Weights of a small transformer language model: learned positions.
MLP neurons of a small language model. Each row is named by its layer, matrix (up: input weights) and neuron, and shows model dimensions 160-319. Each number is 128 + 24 x the weight over its row's rms, rounded and kept within 0 to 255. Numbers have three digits each.
A block is one neuron, or neurons of one layer that tend to fire together. Before each block is what it responds to, as a language model described it from the Wikipedia text at the highest values.

Description: Stats table separators
L6.up87:115119128108177110130123114107153129128117167118112127148124123127108163111136099114155159130138131097142128080134166124092106125132159138124108106090164163120132136079088121111101115178151079143158114128133145124111148129129138145166095152144140100120146158147147126119139150120138106129118129144106072131120116125110126109129077130117131135131139122125113084119130159161136134098120126140120137119117133100149143098125103111141144127129089099080102140142127100133092086113108156
L6.up208:118117134111114168169158102149142133116072105144110138119109134157141130123119098134148132121133092100178127086133159149134125181138139099158161163135118136057114129141149105101157153126166146131107115100126110152128097138115116115100140124138125120125142159122137155092168166133087148144081114148086123128124143092112099123108132116156141124112075120131183134121151133116108106172137074129161144138135138099115118146107143137116093082093128162145135145127090087158145122102142116
L6.up718:119131112155151152134111139155158152187094146108113147128113167135146153088148142126143090108146110111132133107125107138103110162174114092148132122121116104117096169180084112156089139112119121095102140110106107133099089106109126103134123165126175134119179131123167136082121114127166141142080122139102130134100106083159165142162116118129128087129103147092171152154111122121114133120118155100153125161163169115166122151133113100165140166102185167125151126134079096105133117085162153
L6.up795:183133115084150092162145132130172146142130182122090094126112122135113085088137087121109096128134169099173089077130145139129129100104154103130161129140126116137139120146098146134185077134107170142099087107117104138113098125116141120156116109123104112123110177188096123097122164111132123166149114108141145119114113128147120122136116118166148114118135147105154143173125148111108160118103166149112105099106154128122158143160092137127123110124118164112147110133145130144168182138096117

Description: Ordinals and name continuations
L8.up985:157134084093151132110117132170134174161146108120123153127091123132131169099110098175135129104145088143128112152099096112105157166141076130106080129095158123130118122122153156113156110122162135151143145154134158159110155119129136148125139110166118140138166131093147106152114147139124140166092122130112130140160149142111114099139121131102171135106160112126114138147106142101104166137188112136163082116122131118096124104127131106127147120128094147127138168148116089121130135120135116

Description: Table column separators
L5.up61:132208140088182135099144113135141160164114098144124136152169132084099104116109105151131059140149094126143156096195171126109123110166155123107148127136095108125113135126136106127135126119132120143151118133157072159131115107125097144120107124135154101158138108123155084131095118140095113142109147120114132122132122119109155114162134124136143122151150144154101158143114142132161130132110141100163117170116173131106127105094131098125146119136154120127100112115124088121090107106141147
L5.up254:172135098157095148103102129128168149160143132140120156133149177151131133118088138127145129104117131115156086104116150152095107103127115138137147097160131106118150145100141165106169126151104155108128123130111098104141083113104124192170108116105121142137107123162145187137124159106114140111131111140108128125120125130168115118081104123136136092132082159142156124168186107150129134118130176157135126128100128157169166166129117149128118107072133121121144123138116106087112102089103111
L5.up369:136102121134137136142158116127126154147117103106122108135145100136152106162141147104123132131141140132180137126163173123135088152152113128146109133125085155116072154085175113110105158158144128106139111081143116196125107164128116107123147118119143143194158139141148103171141179156169153129148166136142134131077122101121144112139119164147110113104130149127150165123106140132091076123116123110134148154147116124159116158111127109107127139063143109150100113148162094145127127127137135
L5.up983:134142115055162116172133119150123148176149140134057109083125130148130114141133121101159104128152117100152112106136181091168139160124112123137123150128163144088119116144152167146134136106126126137118065097136135160062094109130123101164154098114173136145094114112119153132156100113137169071164130149131146136163131103130169113130102125137134111149083159163119132134081129118125130128147117172141092099147126151147101136157097103161121121084112129180094099120110074122125103161146149

Description: Place-name final pieces
L6.up671:134187146177116116131116115139136145164170100130121159106102119175172130169092105147106134140125134120146123112155125132125156109109176104135136110160163119134151135090137149132161104158085073132107073146138182118120132148147122118107140141144127088131145113096091177093085112109128163106096109125144133147137088120162087087090079140128149120123153098103132157135131107101136140155132141171180126118074117104120152134146131115119161112133088178109165145117111103140119114163158096
L6.up675:148132130127130125135156120135126144152167150104126141116157118170108137123125153080165134145115144138116092150111106145152142139130157137068137149110121128145089097085146163144088099154135138135126126110143174126107092148119101128094120178112136136105143126151098134117070120184137125103116094131116103109149141143128139144160092125147130114119071109176069127149134150130119161143091106132098131126080139179142090171156122145122115141141125136072124117116139152179103134141096113
L6.up847:111129152122118158120109113117085160144138151147111137178081098167147137129101149123129102129129146107119164144141132122157120158129142120114161112151106153157126127146135115131108113134106133134164138114135130151127144124054142132077148127142143157144137141087110111119126122151115101124140118101135099162110109110113160117151078150143109116142136124169136128117122172122108135148147136157155111146078138101084129138151105133129151132124116140120103125067148108142099119155161094
L6.up1167:134153098139117124148147139142170147112142127121144142142117088102131151144117153135166153135129172136135120191093175121096070135099115122127084119129134091149142110111176115171138111096087144129142065113175134121134145147156144080113150174147126093100101113179148104098110132083124084138113074127140155125085100152106133138090106107123160091141137107133120104141124114101164167106160146184133105135114133109077111117154122153105107114151100151115134148124101128135142159143094150

Description: Ordinal number suffixes
L5.up720:111136135149113167128128169131140154136100108121161177134124143149109109107085168106105131110151120122119153114110118147091113118116121106147136100100139108122092127163117140145139144136162118115134096136090125152150106135091177162134068106132107119119152136101160078158099114148094127118092131155103086144138159161111103107148146113110186166150167133104133095156137104098150094059133157126107102150134136147117122126097103152122162142149135146095154103151132099104109174139146140
L5.up724:141126168143149148142136152116179146135067171113117099149085113106170131103111102102125137170118178139161146086099098146136183127092149089154093101110141135152111176095117148129160130131086148084125105106125180122118141143124114139153095124086133125132172131081174088101110101145132125151159126110166166136087153120085098112138123125149124137135115122149123103124147130097090106130155081136117140130117147127080088124140174158113143130111125182134157169128132150101143158119100115
L5.up734:087128134150123128160120130115104171119145124117125140159121122166114126140123142188119080125116155102136115140110158146104134157134148092138129141122108094089124108111155104139115129065099157078155096078141100103147139152131131112121103073084130159125125133166143141168083123121156100149100112129147146114149145141080141139129163177129164156149116154120172175136145125104184116149130119126135079121124146128103125130115133169142143128144114134118160093134105130149150136134115127
L5.up1131:122122119115098122123130097166111173152118132138121143157123127133139134167134124069105140114130150102171120124146125151113087095135115107107116143111113105111127107126119140157200100102111116125149129165126117107144113166118085120124075151106156156142167137118207147121095053140129112148114111107130154127092162116092134095132122087151077124120126126157108091118121177102089143158101137170166123115122113108122121117169182164141124133074143170136130093130116123126095178140150152